config = dict(
    num_hidden_layers=13,
    hidden_size=224,
    num_attention_heads=4,
    num_key_value_heads=1,
    head_dim=64,
    intermediate_size=576,
    vocab_size=5719,
    hidden_act='swiglu',
    norm='rmsnorm',
    norm_place='pre',
    norm_eps=1e-05,
    positions='rope',
    rope_theta=100000.0,
    rope_fraction=1.0,
    qk_norm=False,
    attn_scale=0.125,
    bias='none',
    tie_word_embeddings=False,
    parallel_block=False,
    init='normal',
    init_std_qkv=0.0374,
    init_std_o=0.0,
    init_std_up=0.0374,
    init_std_down=0.0,
    optimizer='adam_atan2',
    learning_rate=0.00105,
    beta1=0.9,
    beta2=0.99,
    weight_decay=0.31,
    lr_head=0.00626,
    max_grad_norm=0.5,
    warmup_steps=344,
    schedule='wsd',
    decay_fraction=0.76,
    decay_shape='linear',
    final_lr_fraction=0.0,
    batch_tokens=32768,
    max_seq_len=1024,
    doc_mask=False,
    train_tokens=157000000,
    max_steps=4792,
    dataset='wikipedia_en',
)
MLP neurons of a small language model. Each row is named by its layer, matrix (gate and up: input weights) and neuron, and shows model dimensions 96-223. Each number is 500 + 50 x the weight over its row's rms, rounded and kept within 0 to 999. Numbers have three digits each. A neuron's up and down rows have the sign that makes its largest values positive.
Before each neuron's rows, "fires after" lists the tokens most often just before its 100 highest values on Wikipedia text that the model never trained on; "fires on" lists the tokens most often at its 100 highest values on Wikipedia text that the model never trained on.

fires after: " |"
fires on: " "
L2.gate468:510540514581473588510531556506407539490513496577515529524531480472587568525528512516432487559458532590468477544552438588487489468514454408479595466519541479511427523418533549431449528427519529537505516590540590507489513366506546408491473580477502568494417548500655500499494451529511570566435508465471511443538480466543522481521499444474505592423548445439573445467576525504526443506479
L2.up468:462532586589456525540471504473402540627578555510456535487453450493561547446439486464395478546463498559512486502579486509485523525539454460533576440511540514524484545427377495462496420515563527552475417578535521456469537453487538421513462580532490557542519588458546525525478492497435544572457502453474439472496463422570466507461588449531466541491627501428558393521567490438457451506486

fires after: "\n", ")\n", " ", " B", ";\n"
fires on: "-", "19", "in", "alt"
L9.gate485:492531386403552546499495494530488427532469548394411491440502596504493464517515489584584595472477453528590485424550451483464581423450486504562542503464504529481422468561461464449468471553503537452468487570443444536535450521472440479480465444551513466444538519446487542520552482563463541560521483613538596503535451501487509475427453541543499537515593499475551520509582496519438515315512
L9.up485:548397549446540436383516458411531467471469507441468456524497560509457550473488465430491492454476525488507564496563589487586553463485460482474470559602465498518599479507460530492527538533516540411512482429453448407541476501554503554578434485551489520520539501503447550504489467509550502539574410456505535442488453613516470406512500481575515520479505485536450557448470469475372489625399

fires after: "|", " |", " ", " Z", "az", "i"
fires on: " ", " |", "ag", " Party", "qu"
L6.gate351:582450534488525454407439450498456502536489482470448504569521531512406426495524403543516477553536496496426617498572524411528524591500570580547453487477533450534515495484497456482467403596485519464464513484509470568501565488545543497465563438478515479433581445466500435425477572563586450507540557577522577489478532437595490484567383535496616553531490510557464583490493501482520562506483
L6.up351:491552498464575465420491500429480610568375600500491502502474552418512501530556465454510505458443460448563527491493513513506462446562518534479502545508509445494454470569432523620439552451453482479519505555502494556545529428401555539577454524492469452470596503525508549524569384424434414511492417466473487423492519473537503597392509503477460381482597512503457445541555498487499542584538

fires after: "\n\n", ")\n\n", " |\n\n", " B", " W", " H"
fires on: "=", " such", " n", "uch", "en"
L6.gate443:557477595501506485559500458417523433552481567591444493560583495525458429476469475526496468485478495516447501460399491444500508533455442493479439480583422541506529487477483478352561470538559518468523497582395478473461461462540521427505512456483577505507531473356550528497431502552490556529583498370429448520476510451554535438478475445530519516460578503436471485516483529531596476498502
L6.up443:448544551481493513609491558395516493528482494498482549580649495490396535506530478484539515431442547437564448448538629524479633502517406599456540596510493557445556462524495456507488511494606551487568447518408449451600491473513422490490529450500518512451517484459558547476456482497498476574603510467434426537493503488578529471474473446457527482550584533488339464488515509585531538535572

fires after: ".\n\n", "\n\n", " |\n\n", ".\"\n\n"
fires on: "=="
L6.gate88:446439553453532416455431541464493492529460455415487487412443564478509499417469492439542574481538483397447473560488356441506523516556494494497566480525529463545519427536453427578434529492477598516490522527393454567520547503481451543569446510443528454480601454478396398513562519461472456505448441523510467582536455555563543539511537501476507465562578474478572495446568541570459597424405
L6.up88:432506460464611500493471531503435522458408548538550534561521514479556477536546514471491496511607504454491470508382390431484470480415516410564498455445530554486528481382551513468558558403499564517485575556452535427457446483601505432504475514497507501562492492506445466573553436501585481459579518557484511567556493501466584451516553502400484508513498482455606511423472576490449446533445

fires after: " |", ";"
fires on: " "
L2.gate300:452497491458525480523447518550434504511497575531513564590557446403586557485456456440490469510447489540518523438417498594483473543573497522486488515468464533406474424561510526605645497523495570448499507563504521460502551502584488417375583515493473497536453507446525481482492474581617537484352499574547470450571444545543455478430437456544566538471491420548615510459539505516506524415459
L2.up300:556551545592516494591456514508383543595439538559411541588498449473492500456467541450384415497493514449508444488495508485505577538564595477498447473552541518565519463526347463521545486479452500567503563529576483527509422480467482516495439546486479508532515504569487498557473577516538468581474488467626440467473511525546409494528553491493476525398487436424470497491536508460439657607505

fires after: " ", "Z", "th", "F", "iver", " |"
fires on: "ran", "32", " Trans", "E", "pool"
L2.gate265:524456536542529532573459556484524518454444507508482605452519522473510492528482461454514502481531546527407514538457461547499477522518426548489457531627470564399442405395455538460453510512523554435539545575506504448512502508527500541483459545513560458490588448545500489489480520433519529463478480546543407400573366582539500422633530535449450466464552532506485606450542489459579516382491
L2.up265:485492611476496553459430485496559481551475531407520547529435436480505451501510502499465614454585565468468526611530439531568532535515459470554477476550518513439487423545433447599420448541452565420434431503462485432471505509538565468520563513503465497483474414495481579437486489411494499549483520412530470455508553461545413489443544496443457479520569497515443564536477481587574546411535

fires after: "19", ".", "18", "17", ","
fires on: "15", "30", "14", "10", "22"
L2.gate111:435572542455507578522532528448376463531582494516452407614524536477555504450517533428434422475488500538569422588568460554476505510541462509418500521466543561544537462546626512479510508514501559516515565483443517424481495558476472618586442563472459536437461570507534468587481529483489529522506503462458452472432507504513514507432546412541505515512425443481434571514545424514553434461488
L2.up111:515536432490542507468431522450465487492610495463496563594488513471479474526538483439451513471521544497569483512530399518445429498581521565467459560549511513506516501557494550476492580480486477467478597551523397527526436495537439411570471520527498443406516547468454374635424449457525461484461482439529424495455516556614533489503599442477556527456473525503452535651447466480542633543511

fires after: "|", " ", " |"
fires on: " ", "r", "20", " Men", "19", " women"
L10.gate219:489588450619585571552581467477548574582470450498412546584490539500608485572583489534524547518520497479485472495517613578454434549493399533505506482452557505514490436495509386506471516445515510474394427561487544530550552450484449544437574403560468487552542449505491546511506466535454541518380447583550545441391439445614599462520437594506445423478503525512542491512498453474547424428436
L10.up219:492535527556508544453495560482564518484520540487484441463495413556537492483486558497472555439537454511478591508505459487450511508560548563487493553486520416491541622490427581469473502501436537560451499476513442530409457546499620479475447603476381551389470509420501566500508404464458477504499490479515518504476503502581459435476537459450528525534556500699562429504477507490559632477486

fires after: ".\n\n", "\n\n", " |\n\n", ")\n\n"
fires on: "=="
L4.gate209:522559530463455432571497447452455517528459577573472563520496388536520525583395464493483406460598461438519559537537477483506493540515509471500526544575586580469441461512498466564515545449493468409428453523431474467511538456568391491449458450415477574489511504483510558576444446429452504410594402549551473494539469509573503537545450526403520538693502575503457453463470612539452572559498
L4.up209:540447595540510501477479570493541468480459559555468539544508473373474419548575571548492675404494483547492541508461462434487601471488482520465490457470539536491512499518581492573526587540421430551492535523498607478428507446545539554522481513459553522453527442477504502548466421416493460551523444465426578451501453468502519512474577399516564394581608488471520565533557572518552528422455

fires after: " ", ".", ",", " ("
fires on: "48", "18", "56", "55", "66", "53"
L2.gate574:476497505576459512490464501534437531494512461494542557623533528639484508529502537517416538504437538498564420387501459554469452532539512467410554505522529545526525423427563465502491534506447585546443495463592482523578505496446453508541523583547496418510475524496467447519467517533479420601460529508430464539476592468462580549487692449599437421444390463505472492565503483477475546548425
L2.up574:497495429576538471474480432558570460450449505496449466506564639519450423494585427513466443432523512452435506540513521472520471530462402479532547531545466540579450555524498515491463564462521472486433504511522490543494361384479483547526507474479563482515510525534579470443456472517471466492591460533468555552507494523505508477480508576554514421434388586535485486502456446445466561512516

fires after: " |\n", "\n\n", " was", ")\n\n", " |\n\n", "|---|---|---|---"
fires on: "=", " born", "|---|---|---|---|\n", "|---|---|\n", "|---|---|---|---|---|\n", "|---|---|---|---|---|---|\n"
L6.gate548:451454580491419520495477473470475441443536604463479486492532550452495523415494520446547515492600455436489538446503486447446573580528354566464478477453507493524527507594570466492455531425464539508469511490484523574466430472522444493505502467455462465509499466534462561547447500467510442477519412546526481527552394476536543426552572478498499496478607505505511574402494553405640500425440
L6.up548:361508548475546468525418459526581483486564593484486519551592473516482453478465511432529521521669464570406499510396496470535551574577485472593437418497512485544505537612541421501458493436372550428550550587451526498513524466410571445515487512433454501507601515478440526471467534419445495470504432472507476474477499502510498470472511549524502424533597570484476503501539580465509563481482

fires after: "1", "0", "2", "6", " St", "3"
fires on: "–", ".", ","
L10.gate322:442532500491542521490594485540581508525513544549432640448411459587558544445468487536489485600408538461471546461497529542433398546525449511498503421557498524448473405543412522508615490443524477550501420541454552521559561502543550502524455496489527489514548524487515595503523512438588533527478458453511413510490520477483487395462493521485422487424553509516521513493399529493584536621433
L10.up322:520507451452413551660493622536452497514593515599446476518517563489560384526579539465501517543507462411516523455510472436535539439390447473518467559440535633519536457405461506442501559507563485490439544537566492558519454581585385436552459425538482517610565517486470468449473596542412506515549470504530472537447459480484419518530462474514572485509469464560510478452607448525396616499552

fires after: " |", " ", " app", " Candidate"
fires on: " ", " |"
L5.gate398:502544564474457408531399504569489457463393540648414561553528563419504552453514507427487527490642473574528515404460521538487522568540571530527483473479506497513505516531566472443494459438474503497479569472504484533563463471584484417508514375529481470465511540568518581471547480436461451393420530488465489522559491403527480455486385506505507570597553481477458494416510444480463497523444
L5.up398:495392539491487455427526526453512409432417628392484494437470503501526472465502447459519540527454517560394487536483527422519440542562551576548484487644447525498435509639484559529514487543580401556472459572498563514520534515446559546480401504434518454510600473535533502507499406539527555445485400449546472503492474494409536541515480548414427509537609508395516534415532550445545527450470

fires after: ".\n\n", "\n\n"
fires on: "==", "===="
L2.gate213:522504498543418528508502517516545671463492543473500473421395426503483486506523530508455504442455522457445527598466520497523552433488492483532466553531576434457415482442470519554502575484585482568491452518479529524438541454515512497524476521414574514524486465416526453472508481377521603468506474489498463358480453562570455436551528434482509455458595472457556491463517580557521519448484
L2.up213:532477539507425543477455516472512624525437542479511406471394455487517463468485483498484527412411524386494513545476506497559566444410529460574423577510583440470384439518575489574473560509575516553453422533438489493417589481511543479482492465432506544503486393419459508483507439441506572528498518488463519419473459477517428460456486437495526528482574507476525574449548532500517495397441

fires after: "19", "18", "20", "17"
fires on: "20", "10", "15", "30", "17"
L6.gate227:514471496475528435465503488480428432516542508538539546519481427480476513456549499494472585569499555497628516521521410483503526450494453444514468525564478556490450548521508507493487489459464495441510531504561510409542454613543390456500423442547532552466552505505484418456568481447537489448431400544579387492427552493477535482442555499443530524523476474479490526470468488501524473493424
L6.up227:543580497468594420539506496536488430506459513538467504514508486504538446471524502433600445464523528564546453608423524483533513498597467494469418483549520463542526531490446541488464563487408528546484577525468501527515497525547606584504505545570579606407552490412520506484469423551532582496560480607442468560435472489517451531504555497442534502378593441515567573425555539476589539542412

fires after: "0", "1", "2", "3", "6"
fires on: "–", "/", "-"
L10.gate45:424468453457550566541568539567472472465446510444561598563468452487421556543542550441484444435563480501516510427549586541444564502438592466459491449434459465515531578480564561485539601506558423583447527550539471503538483552505358510469566491476410461561478456487482528501464484470490503538521611462672551446522519414536529537489493530537413366482461479529508549526570458463466496614351
L10.up45:419588495402463525498517432545510598522455593458416471454443533556507485441508501460488493469588495431539535433463427454576516506486506493491532547486520474566461494449596498368430509577522480503458500548436478536456469501578482511538542528533540513447529471424444571609494620448523528570467516510483510549521542482497394487575455552449468453499377487462508451499502430502476584560556

fires after: ".\n\n", "\n\n", " |\n\n", ")\n\n", ".\"\n\n"
fires on: "==", ".\n\n"
L5.gate218:539513531504495435468428560442464513545401486439478497444457577485438503519479485456548468426513395400432501638533435445522574557456546461494582502506567481564495469599528496548462537489511506485446572469356539561501574569565552474528507496432487524505535471391439458541463470462502565466506422572471598503548480486528440444525488512448548469520525468502505495432617541470437634505454
L5.up218:440535500485498520504522540536488571432483438508557558500487535549521573530482513509550444437430463418480469534472431455495489559482420449495515528495525550536516443520574487491569584528446549489477557442481535530494530607572397522527490523484541495554465486384401387565488482475510540504489435556475532557545405466552528537596650496422559523578457432478567540456511509521517391447504

fires after: " ", "enn", "ar", ".", " Hol"
fires on: "10", "ison", "30", "19", "be", "00"
L2.gate502:557459600533520457451467485425566530373446526512441552477473564581507422540551510515508473543443543534437490473464431517497465558529403311586517563564436491528435490483477635502449420445564532547592546481489441526551485512479468486558481543535495520509479588586458487471545413492563557391472575567470527487542388571487501352456546562492467513515440568576417496475509519478558536532535
L2.up502:557460482565462518444402407501574511520550565469443568465396466481468506519460476468443445446478488535438536514584398355541538565576525379547490573486456504525503480516506562501396409480532442581499524532453447529567416465480422556522427551457490526494545479512405459556376528557569438520569551481435506482483424533542498486487548540512516451452478530496457458552464535479519531450439

fires after: " |", "|", ":", " contin"
fires on: " ", "u", " −", " +", " ("
L9.gate481:532498547509513433588570508552485508537483485509412556543544504543468476455462574477568525437491594470399446494511512483473488536574452568546503459586489540535531535522473545402523488405466522401486472490444447457556508370522495547439490485560481495479517462505539524554474451464528459421469520522528539426548480412471474406595499496444449518466592499486585445406498520525581459518379
L9.up481:487528382616507530504513511503429562480622455503537511452528443500527429537447411456522471511418458534420464459563566480505507559511477576516486481582564441522574487492519469525402438500468581553385596428303476498539614511490563461429553579481451512572470566505524545555542487515536537476542494561491410543556429504528478491448467434442456536478475496422518461584492457453502432461540

fires after: " ", "y"
fires on: "18", "20", "17", "19"
L4.gate18:559419511459470481544579450492468467501481545480465458469561585554454486488573506427470527521468439473527519470465533505577495499377561515508451523516507430510360462560388592580543531556589414518520510543580567431481444451560469442424497547485590576439507494487523498486425477569455461497481503587410495582545552538511559431490511584448500480422572483518546530521336480484540487510498
L4.up18:583520513507553504476496497503589460474504516493510486472503552512564449594479471382506413413392454488452506585461549496466465527536500462445408489572426522531434522474538590451532427509537551527482485546607490526562469467481471524464485591568533503542573573503474510551460517600548417475480558546386546412514447490447607525439561578541555512439461529501504545440482450449555534503504

fires after: " ", "–", ".", "-", ","
fires on: "19", "00", "20", "44", "31", "62"
L2.gate173:430557584527512561570524520503582483413441505527533535575480480530478442451488579540482611492469539502538619493391461463525507544506532470473536508522492547391468504531475580397484502509447521564465549527536496561529492517495449475489531543528468459520485506490481523490491483427464479548531571505486570505466595444551522448543482598460601472459485513497490465561452512497536441467529
L2.up173:471564504511472552588543530474577422446404466486526492554460450552475529455447532511500613537478544413558555500433473438522532497539509487514499496535515484420469519560495488481417482507478535548463525503523469558527461491428526487510559543483444442515482467465421602445564487447417467569518607446509595516438573430493508470510517670486566567428520519480440479562457483479505453392546

fires after: "\n\n", " is", ")\n\n", " |\n\n", " was"
fires on: "=", " an", " he", "The"
L6.gate428:453548532489468465549530536426497412495457549520458572476523536421453577441447495443516453547553437533528528481570522451507599531474459525532570406506540475522517435526510464574444387545571425382503429469430485523519526525444506439559500465423552464452485506550533552485503574488503541488454429404520462484541449504531438399550522506546429535486604507472478456459502495610605534501535
L6.up428:581498539478503480474455437493555489468463450541498431565535638508493494528518511513560415480502485495459496433485491433482469566520497466523524517580444568429380546645567511497532471519500540495468478569336500501491450539429483452541463450417500538468520477551593507531390559450474479590491450476398466552459557518476480347574490503527510468543485543452507564479547607465570495412539

fires after: ".\n\n", " his", "\n\n", " the", ".\"\n\n", " "
fires on: "==", " work", "ology"
L9.gate439:566468463443468504463454430568548527495478478496530564482410406541533382471454525564528542468551494368481524551462448480554535509517472428458442547493575494464330524470508578470474558504541484468548509432484628507594549481546459519402440372479528498491510466490493484589579529500518585492497436484496550487410519457449463558526415513462536490453417466448499474481475459503446442573418
L9.up439:414438520532496555516491524501567581504481526460488588457543431430528526538508594522538420462522480519405532450558521473510513623518397531408508519535503495501503466522492528343557500531485528564580516490486494495493442464567476540536492557542574498473526422445419438512491499521411418503579501567451457487464466531516527468480436467469492519513513431403466634577513522556536422450553

fires after: "–", " ", "-", "2"
fires on: "20", "19", " |", "is"
L6.gate91:444532492513484372471525467448425493479456547469456537576423576465453444498504573531503490456469555530543605482556425416507468581554471545550479588461508514400515464468436517529492506531442581454543562556448500457540504469509416451557350421474457537526587446584474534522523529548467477493499504542445579481560517439576445420576395501477614506504558469462479574457462507466491510520467
L6.up91:518508444536414438502520531419471501489477511485472466530490495550445475452595529502556494489519518513452518500575489502537510561515432599506446594519579516457486584530492443548445498575511611517609628527525543490508535470496460530522461470519450536502536470580429524587534426533437329462559578493475474521480447529515379509541370552508474534393562467520521518544463519492517531455528

fires after: " "
fires on: "99", "97", "98", "61", "83", "82"
L2.gate404:560556528547460480394493450584540597538420503456537476431508427555426565560493467508497420448561499551344634532454517457499482485497529419469493475596429513454537427463467492559492517432431458539488499573505490585504460404465478473479586515489523501590463557614521470528460599531467435478542465564535545561542515506492497531467459511495457464452477520571472526528453499496427530537553
L2.up404:507528495590433474407458513475545586529518507465545485535503467496406516587543498472467483434512467517435613524471484467489445512512532398466523469604423511459519470413496474587551515487480546553477535510523425578495515469465482480472523432533507525503429604670482458523550589505445422488480503524554469563547620475486549567492506436577439430410424522474412521541481544490450504578496

fires after: " |", "30", "25", "15", "3", "4"
fires on: " |", " ", " September", "0"
L6.gate93:512509534469491459504595462511538583519507520486477546503493386586475531497466511500457510522506412466411528449513438483501407533525578497501444566495503525559506410536383494564585508497515488497429549548572479476531505436525416528547430409509500475474555634535430500499573524438494489421470454502510560571434515507610568562503390505474519445523478495437569443540555552481539552424499
L6.up93:531475449536470496488494450511541552567391579504375514493475466391450527466523487496443504502525573552423588539467473461566457591518537571478466474540554485492534469557451495390471463467469443433485514411513434528544509496335471466476520483461519429490567496464555531444425509460514434475422518450522472488558561483564466387543448556557607444443604567539446557536456477581508559504468

fires after: ".", " |", "&", " "
fires on: " ", " |", "3", "B", "1"
L6.gate511:605482464458522441466487488546476488458506524564481460497530518513501459541545558550502461579467601545577534473492479530497440510483441557477518536480583458496420472443543484523456445431523564472573506463446635502566482523430484474551479586520484499421541530446470484546538480523544530473505527549485449472490484486479509493601455462544491486508398441555508555530560436505438510388393
L6.up511:468537545516519468414478496447526495547547587484464476528509640474604498483517456441606469458513481413521524442456489469416452488516525535572452485554432549535571448587547446453454545556503487475503510558502547436473462456502537472525442549424464484529471493454550513518470470507476619547473504571509554548479489532520601618475563548452482538559485643472449572565565523546441537489468

fires after: ",", "°", "-", " bas", " conc"
fires on: "19", "is", "r", "ent", "20", "14"
L9.gate282:411435571526487467484454513517532521435499487477446551533576537506494535471526526481430450457549541456492546600489428418468518523528472542436546520544550526510506557450385563586480457399467480506485587566455518480581461390386544565511467498578571431492481506479643446526450494461532451498477549539437531492527527437400515449491451531413456462497461401479456563399451525509542485510436
L9.up282:521540488465589473510476483511540562585487436586541492407470521570410534467495555527511502458512501510462501587491470611431569619561477518497473504537474538413478610473410523552561542423504479495519491510451473520515455508539535515511460520489506523493545499530528488452474497501518480376502547580471503513468487562426480439513511529563589374502557556522505622539512501384561470438508

fires after: " ", " the", " |", " Scotland"
fires on: "20", " U", "–"
L10.gate411:502455440588444473581501540529589621466501579536517453479461458445551435612497515463528521380499509389416511385531487583462485525446561540458551424447484474420491482457510588526514535524539466453531487501542464521543541468484460458579500458487524546513517457472523470401504515431521540482451603515501479417496560496459488346554415431536567486532463496509582464450407546466541456377367
L10.up411:507533446527508514488519469550603527512471558478333427513541460475547509447509546555516540523480452488441506557521495525453478558463412445430562482503488388521571418497516516570343534458520501446468579514532599565484524423508492432409474536456483609498482520548480538476438396529518542483454531495519489434464511442496522423568455510498487518527488447573514588536554504489410522480560

fires after: " |", " St", " Gr"
fires on: " ", "ö", "-"
L6.gate118:418489492503597477556486521493511524522423504607426489548519511500462526404524528490498583597466479500428482500533514405495556538481446603473526564539478568519498487524447555474473449472554507577406478517428542463575468376493503451506486467486524563562498478602592507469580576452554555570597477499439513585606461565507460508595474526536565543563519569504544554527575567606565572478503
L6.up118:483479553510505501548517555487463545502450509527394523509514568516446573420532536498513580511463529493494444474543564462480513480495447593505468602520545502552561500602529495497494401504600475581530500491541413474572594484430603426534450481526467485489545426540481493530480561543494510582492517400570584620503562509492461473602458537478509551482524481521533611604573510587522554538518

fires after: " Ch", ",", " v", " V", "c", "Ch"
fires on: "est", "ess", "all", "ish", "ing"
L5.gate435:480626504502476425499497499475505608460524432575489496491492510543523555468581560527623484516454511490534566483487475468525472540511491571583624506494529461452422517608425546467446510461530415522550474541454545489525443386548444455541518499532447504527522533444494524443585546444614470558549445524482515511489506493481611523553492451456555435518545420468466527507398590469578593611503
L5.up435:481518375429522490572467444514475476455539535454454568437523561546494600503462617518488544537519540502396460552612492486479497528435416442419460489501545481474452484541434530530480526442522505403491518552526408540555546541488513498620512484513502572493573449557471495457487514569456521586461572547535533523500456543531434485511507543600471462528502492581452556523571512521438515540417

fires after: " ", ",", " ("
fires on: "10", "25", " J", "00", "24"
L2.gate388:420491453581522374569527458458457429538515503378499508609554562497465545527470489509514532390498545456447452478448504534447533443515471515516378453550516543555470539522518493517517503445513447542430559466466486461518518531507444555472405506474551491428523353522433434550485534458450426565496517433437568529464558524516533403485621536591515476468451544497486522518533526455431522452409
L2.up388:516452548506512459546492451530465445506477461471413484479486470482543509504528445581574535455430564495540552488455474450635473514498358533476545555527500568465411467544488576450570460466452501506479484508506448452451469463541401497534562468571526543507503473576510481501438522539525449437482489537468494432432509505405485551401525489607463581644480440465536499456531452468568540537600

fires after: "\n", ")\n", " |", " Year"
fires on: "-", " |"
L10.gate428:479495498474597612522518457447508555406502532524466561440538461584515541592492527465502436547490524521537549509448478503484489579522438457503531559560550493509506466510577515441426542521549489546514456546382498530610429395494531500521483461539483558457493570479536557487491526479466516516557481614577596582485403531508571491544428583490517512542586538533533524507392420564393551499490
L10.up428:516495410475456506540495451490530559335455479514578454597575496450524530526532516514502516382592475424505560544545511445509512509529536452669530517557659422479469461437528530593472472556459484408508469488517526457498509547594505436548473466496441499452486471475511511627492509520548532544448552437517470420543400474554605501557471518438453513537518533598446431520464562511513452518495

fires after: " |", "|", " ", " Wat"
fires on: " ", " Wall", "18", "kins", " San"
L2.gate299:495488493611550572493544536483523500518552539478431549480483490579585563478456490438490531485485494576413510431511442558572454459515497560528466560560514516489375543493502556467510487582491481538531519511521543565431485421439443444317428543505519433633392542459571421395538441466510569548376499527478502480512495441470433555491470461555536399462447519443512525466428529521499528538503
L2.up299:537534534586555520450508498440459536473543543402404510501479489619567609542515555468460498540494490552493606546550477478545492539550503493467415459569572498508593625513411496412532551460483524559508493529485530541487552473503428462490463451469455518493482558409493485488394489469539493556490421643550540502525461610523460505517592568522487445440451593562492446510478572495420618530466

fires after: " "
fires on: "19", "18", "17", ")", "16"
L10.gate216:529514475524481449469503453507459507515546500540396472443478673474537450455459480473531472503487411521515481457551487481479439440569456451433375562486559480521449486495534532499518500478486539427413495525545517473550432495487517583498469522536557526560604520420563529481460464444474524554497481625506551465507471407462535550476508546444534494510592575560477487500443554506524548443428
L10.up216:520432601433539515391537514576515397568476462414551513484541529529488420494462442618544475517466484518536478473511499489522476436534544472561465479465483570397407524537516514606543465537537559454547497488528460346448449517506501521589447480435545563422587491568555389477482473560422506447639555462454485497503556418427461537470478598379572537499505486462493506512479454550511469435544

fires after: " |"
fires on: " ", " Ros", "ring", "uff", "rist"
L2.gate305:519524512489517501551409466499433438502468493583521501472474484510524543485450523429499638517468549576484516543463493552499397515473469494457514512490440534561492548479437486497513543497487657482526540521440500478516424445441553453490534375440509530537440584515616487493576443443501503623489490533457540512541442604577576560508507466431520550458468394473498468479545517487503568462458
L2.up305:519549523544476503529382511492451426506464495552490402531404454537544546429446556397530615588458510534477482537503538577534411479545433488465520528484462464582540569560389446511520526494563614468531527529431495472495400476415507455483494373483484552469455609544513561491570431450451537670533576467456493455502466550567532575472479485467523501494508476435487452567554483510501574470472

fires after: "y", "ry", "om", " tre", "on", "le"
fires on: "ed", "es", "an", "w", "ased", "ated"
L5.gate177:447541490472531572548550483457462469492514482531494503404534470526475541519441620509446504536528538489434545495396388486474516528560506481509492455547480451493496381371508435450545522423588385501561488552496546507560464517478503574411609510486602516424461451517491526554447549437558543536494490524562463543475464493496583461569606517448533492526483509461493505498459508584431448521512
L5.up177:499506454355454518481500535438496554504494541541426462517529492507508476531486486474412486478464485481475555495499547531437449480481584419493538490422505541441460472538618574493455467481548470510575475570401489505541547570390479533506457551480483524481521406444495508489527506425425554464553621534498496471440515498535511496414437431530464493481522565472533496534510569481460492479429

fires after: " |", "|", "O", " cons", " Comp", " Democratic"
fires on: " Party", " Apps", "–", " %", "CC", " out"
L4.gate224:506520496510486518500550478482465582553568533563466510501478489345521543433512624501539511524513369511472532472516408529441515566531501450475591294523482428433492484464473524573487564520514488512498493459467554590554539460483501509482491533545540492484536440535519483521506485457479488431520454553573513520541492495499547480576525496469455543413530438474509547432543552530512553519473
L4.up224:498514501397485553544466452561499492472493454624505501499493470532559496503462528512455484537477471576568487476452455552490463595571556518591469468528569486639475566500604494440558602481416596505460489534488547510566658508523507420469484485529465565568545487570495501532463440479497526453594523552477523549399575552559525446559453461528475622464477563497590539480570474557505470520467

fires after: ".\n\n", "\n\n", ")\n\n"
fires on: "==", ".", " |"
L6.gate148:419432500416434469530369515536492514479476485444479476510501581538488486470516491460477505380492536456407546615515448440586515470555499507506548511555577487489467537526648450594505589440526574497432447453433530512410548516535535513403437416482506521472562483463406453424462471425473444490521531376502544400534563440553548482472537596457473520594500453539500485490562476585490512562431
L6.up148:450445484445456491508432466555454500422543543473423528500492569516502520470497513528526473480506428439443485493525428426617555423538424545489510533495488449525545551471471500474485541414483528670494423476436500557386547519518447574530493461452521568438619519424419458442570511466495400484574502544457626480530477459566529393513539498467489479508505456511580490463458479471501512543420